{
  "n_head": 8,
  "n_kv_head": 8,
  "activation": "tanh_gelu",
  "parallel_block": false,
  "init_std_qkv": 0.0229,
  "optimizer": "muon_variant",
  "beta1": 0.95,
  "warmup_steps": 200,
  "schedule": "wsd",
  "decay_shape": "pow",
  "final_lr_fraction": 0.1,
  "train_tokens": 902600000,
  "steps": 7101
}
MLP neurons of a small language model. Each row is named by its layer, matrix (down: output weights) and neuron, and shows model dimensions 0-95. Each number is 128 + 32 x the weight over its row's rms, rounded and kept within 0 to 255. Numbers have three digits each.
A block is one neuron, or neurons of one layer that tend to fire together. After each block is what it responds to, as a language model described it from the Wikipedia text at the highest values.

L2.down100:117140147147163145106152118124149079121134122116122101132073175143174135119141187180145094203146115107129146132134173115157116167118194132183085157139149134126152113199183115100107147159158136195114121125155101140133199135111154092149133138084175175160134136149127119144128102070176116123
L2.down156:105169122162174165126212133141127106122074081208053086096112165167189141072127118095162116101136132072062151162104147073096107154102111132117208136137167104184174115159152085125091194115113118085093092124117100152169175192139172127140125184104144154082170164148185141166131113122159102118
L2.down159:103106155074142143161188100163106154164136122130110097133090161110125139146068110167177055116161171039135151089093105130110143147101122080132097143138113184089153142131095138134136145083121144185181156165155113099088151079136150091125113064082089093086145141167151115053189112137168113048
L2.down267:138156162108187112089134113145131152100140059116149056080155165123065095177166129075123077137119111143108108146133148145114142132039152084142143107113097121163110106157127171163125107162148087121152147097122095093157087131160105079081060127172128131123070130150160147135174179132091109117
L2.down278:165134089135128179119133171094191147116125147094104124134126145118148124116088150079132175149151107133145147141090133142111101134118174107133027157120113131188137150125139148103133143124180102096141183168129153106055131123079066085158139139130150110085176128076150050110115132152106144122
L2.down315:146176137131170122081088133161135128096133124119135194120148152093079094147080130060156134119147107075113167087136137117134137119128108073028186109103137113117188135120171114166150176115169124224162182135137116151132159149087161113112134070108155111159097154153141125162145109095174085114
L2.down412:142150176133059156094181138126115122128140106081133114155103150200162113140120098115142164123129050097114201125155126105057104084099145137107068110137081190137114142117141172129145207152134123099103163051115117170146163117113148131090154126140197178113106114083153087169148142089156153134
L2.down427:192130156114133085134157141154128131144098160121076095137150076101190144112114120146164059179133080118137108136118097136131134047128143207171124147116133083184081168116142143127149128154128164140094102169080125176120158140107151172069110128109129110162126147137131148150134086144128065115
L2.down435:029141098125147133148113178162122133094153099148129114122163146143108134152087142101079138194128097092124117106118112098111110140090153077131145125166240154111120205158123143144136181121114136115093147135137129189167085134135144170163148154147158081161117115126045110128143189145076125042
L2.down561:116121137093094125079154130051155119128158069133149099101137121108142134180103198117091119206078120146151153100088141115132128120113150125118169177126125088071130178127135239124127119111146080083114133109108096133107078139143165038115182093197114125153138144191114135186105086135189117077
L2.down587:135110128137095151164141156101181121110133145124085124157071126140131053131079150168110123108133124045164119095148122150116128181165068120149063109127127109081166107145161125136159183114084147094119090193160149166125110132127211150085160134169115113117123145105128133156104142162116168177
L2.down641:097101157155090187085137144126070171123173151112131074150042057110091185182086147130092164138132140118128185180145166113134119135129166163180188119139135128096159140136125096118153147113098082089051133170105121115148169110151130090104157153128196062152139131206119154106141090111106110104
L2.down688:153136128165132122147092138147133102089125108112075179146155101050119094157120125149064143185108171131175151156063132131122125157079135099146159111124126182119142129137067142170120074099129131079086127049137199170132125183147146091055139166108135145111167101218151169155099129111127156107
L2.down714:114157125212126120143148172065131097123150191136120063070114110085121179070133178114128157145154112163170122120082176078157150179150140178124158157139130088146140112150177152125156114120148137078094134154161075070163144151093118173186193128112134132111106135162090143169167121125135126158
L2.down746:121061163119132122127173111151129067123185144136115064098113177102147104092090109134170101124169165104161154095105151122131157085142175083145206155124114151138131086112180113066077120114119113168114165155117093163138082141077170135184145133116060109075115134129155135116126094157136116118
L2.down748:094115134124084167090172073107107175090151089140097072124114142144098107113154133110145157119143189102099151183111131138127099105172144200142130145157162129207158115167184101136165128104141163179167116092080110098105113169125133068093157132121129076131151154132158135179128171099173142097
Responds to: Quantity-phrase "of"

L5.down325:140108124156108102111122146144142126119152138174119203161129084099134203097106154151117149139155115163155125080114114103093183140114119145159120113138051120152183139119086117071133146145077122132185121170132118184112117117131136111211144060111141126190134111117104147141157144111115110163
L5.down372:118118092196149200098117199130150117120107148162124147165169119162165187118205097183151073157143148111076126076084120147140137102085119154122107151050167132106126108106144157113192140131168168115133122133105133113128107151116140120158148108098090134127127089130092168132121086158078085151
L5.down392:125134142161127075133117156105160142097187097046157070110086105110085119177115132102144143115128195126098193154147125176152107101150144139137164159100176063137081138157107121202116105149104170115098155157136134140139110156091148179135112166095092120114124142135162193138140135143106113162
L5.down404:173184154157062150146126146130137146093151140113112178157132167109113093129114179084112152093138105117088154164105143160151115102117195153160118098123167110122113184120173140163116168194113092127159074076114169130102160121088091114156174063098098144142173138108177100117134076117184138076
Responds to: Name endings, table zeros

L9.down383:146119111064139174103163168163115109086077139146120070164191140100111103155136135110160150163169182137035153179154151131109096083081141043124094191149117129116150164123081120117236168053130160040115101112144143075113119136142164184147154151119139098077160101150092118154116102121113118098
Responds to: Verb-bound prepositions

L5.down429:143131107164121098172156113136127135133145078194135119133169134141064122144119110115102158111144133088132106149085168134134121105096117082172112113183168140151105131064144147109089152178178108157135109170183110159167102109129057183121132117084106063092122148111099228139151137109145112125
L5.down496:064114123091173126109109087119106134119116088077154092134152126121101190138150159074138129172170154081182157142103164098073151112152158105120088101132177080142188169100181125122110089089189169069093108078117135144120159097105163109177120102124163135104102134156090141109158093172135120112
L5.down590:176152163068127171159116135112118084087126108117173161098037205163102081162107140084154104147140105139153113141109137097134150095137123154135104177096077176091055092148091142097195133195138205106120162140089130144137101056109120125087133129093167145147116086143108101126183117042117116143
L5.down740:176073163144146131071140147154097158139068131086086112141087138178134111109124130149128149117073135163070135107101108133144102123091143174104122190097158109131111095144159202109074105060065096127110158160161147055165107102126101128088149096126104125137107102230079164100095122137121126087
Responds to: Partitive "of" after nouns

L2.down3:158093127129128146158114139124140087087175225086186106113156108142117066106085108122103140159155108134206124106168108137130111120104097083130112118160218187111138175135151182136147096152161115151090095088135167137100150138200121054083131095117138124204127173112107080154129091091149097130
L2.down9:104125095141125127143196121113138123130097067102164150159118120119041103134167136061147151111143158149093154155101082098141158163147114139094129201099104178093181126143122192112079133135128140065098136131115114100164096108145103170064106148094033111106123087112096148163120099161136155171
L2.down12:154156105127093132157134193176182214172097123102128192126132130122108102110205122149107057043158189147153059105153102092131125135132111142125114124122152088087134106149112087109081146095131061147104148148142086092134150113139192121108087144124120102055078139066107126098181114128139189138
L2.down132:064111113119112119143142130129133096067181115104129161209126111135082122144144149144141119117095126172180134138096092139144072167122139117081106095065090094157115148107104174138093113168109213089098082160123172102124136200146145134121133103145154151171093044180164115150154140156158084161
L2.down195:120174191139175085083117143081128082097137147162139126158106134138121188097132132106136118064114135131093156085150129105092165122118142112162165090119122124130178156161176175116115137193118162098145101154116106116191142127187126200140141087122140129031144151132152134140091101143139086126
L2.down197:144127079167126154094144107120125189117137163108166069138185130117071098070179140113129098086104187133148132135113165194064136125156127171122108131140118119160074126159210178133112196138089107101177172103055102112174139147109159123153131113196122147090153151179125136096124092144164114136
L2.down230:113165142100059177101053113138110100116164122149150152072125162173136119098122141142182159121121173135176089129114117119179150127122080108124131117094148112201158151173111124118129135107167124170111095107109096130214143091109123174198166157083101108087121113139167141124108103065170066131
L2.down233:195127169135177147143106123099170136143183120131138074173112136100086171142099155121143140107136130149159084118119143092079138100171113130102133115128107178173082119169197090120136158147100151108188106099031096130176140191140142118153101129123090102062154133111151162086117124170180140166
L2.down350:143146084091185148117199055154140108182099136108130070140058144110109131114151102099112166111095126107131128162118120128197124118107143157147098097132120092085170126086156132086157126110076147132146148157168132172105081143116167089125121116098118123124117117194150157098173157139140135129
L2.down413:147171105118129153127030143142185132154148147136122097143104141145195133131117084080147152097255125130158095072093126142132100107128123138106145151126169176138138116129122178157160085130149157126125101096113097079145159088142169134149093102165147070149123104097118106058099131124138163133
L2.down473:127061151171111163140099118182106108158089139119056175122115093137123146124158141185096140170108130133128173081138131111097097205080096108111165109088129083149191168126081171149089204118101172152121153134111137132115174090178139138113085121126091139104139152102113169095146185121095106147
L2.down535:158079111100212135088093113138141094177163126147127118118152136113093125063097095096181127121168150123098157126151129138183082194150115099117119130112189124166079142127126120121134146085121158140138086129127111165162079164136096197094136166071139111113110120208122125072107146125163079159
L2.down579:113117122118117071101102101132112159121134134157120172133202155106135087151168105151148088095098171072096122070128152099120088099142105139110138135162105209131114078173142149183066078137083140147156137118094126150108096147115056165144104144147133113100151126107155090107109161144117094150
L2.down683:119124148127139140123120108181129160142098099136111142152119142098132179132098122117192103157134075108098120174102144119109174169181075104129076133074116112113159153052132148170127166173152167107137134157115127142148159135071108101137128102101101167249111154149173131122115178110127104146
L2.down693:073151100156110098110189167174105137154145135160127075128137099122179121109095137040184160137140121070131148109128133110109098090124129158100121124112195099107123085151158125128086139101135079142137127119125079196205122080113099148159119109104175144118123130158202121135111156151119053172
L2.down719:080145110129104128129137160112092090105130107163155140070086181072175147080103147093151169177096108111170158128172105127162131139108095105154128174114187125087137166081094126137137145170147114180156100122135106135133145091180139120072092105060194111121107145150099132158121180132091126220
Responds to: Mid-name word pieces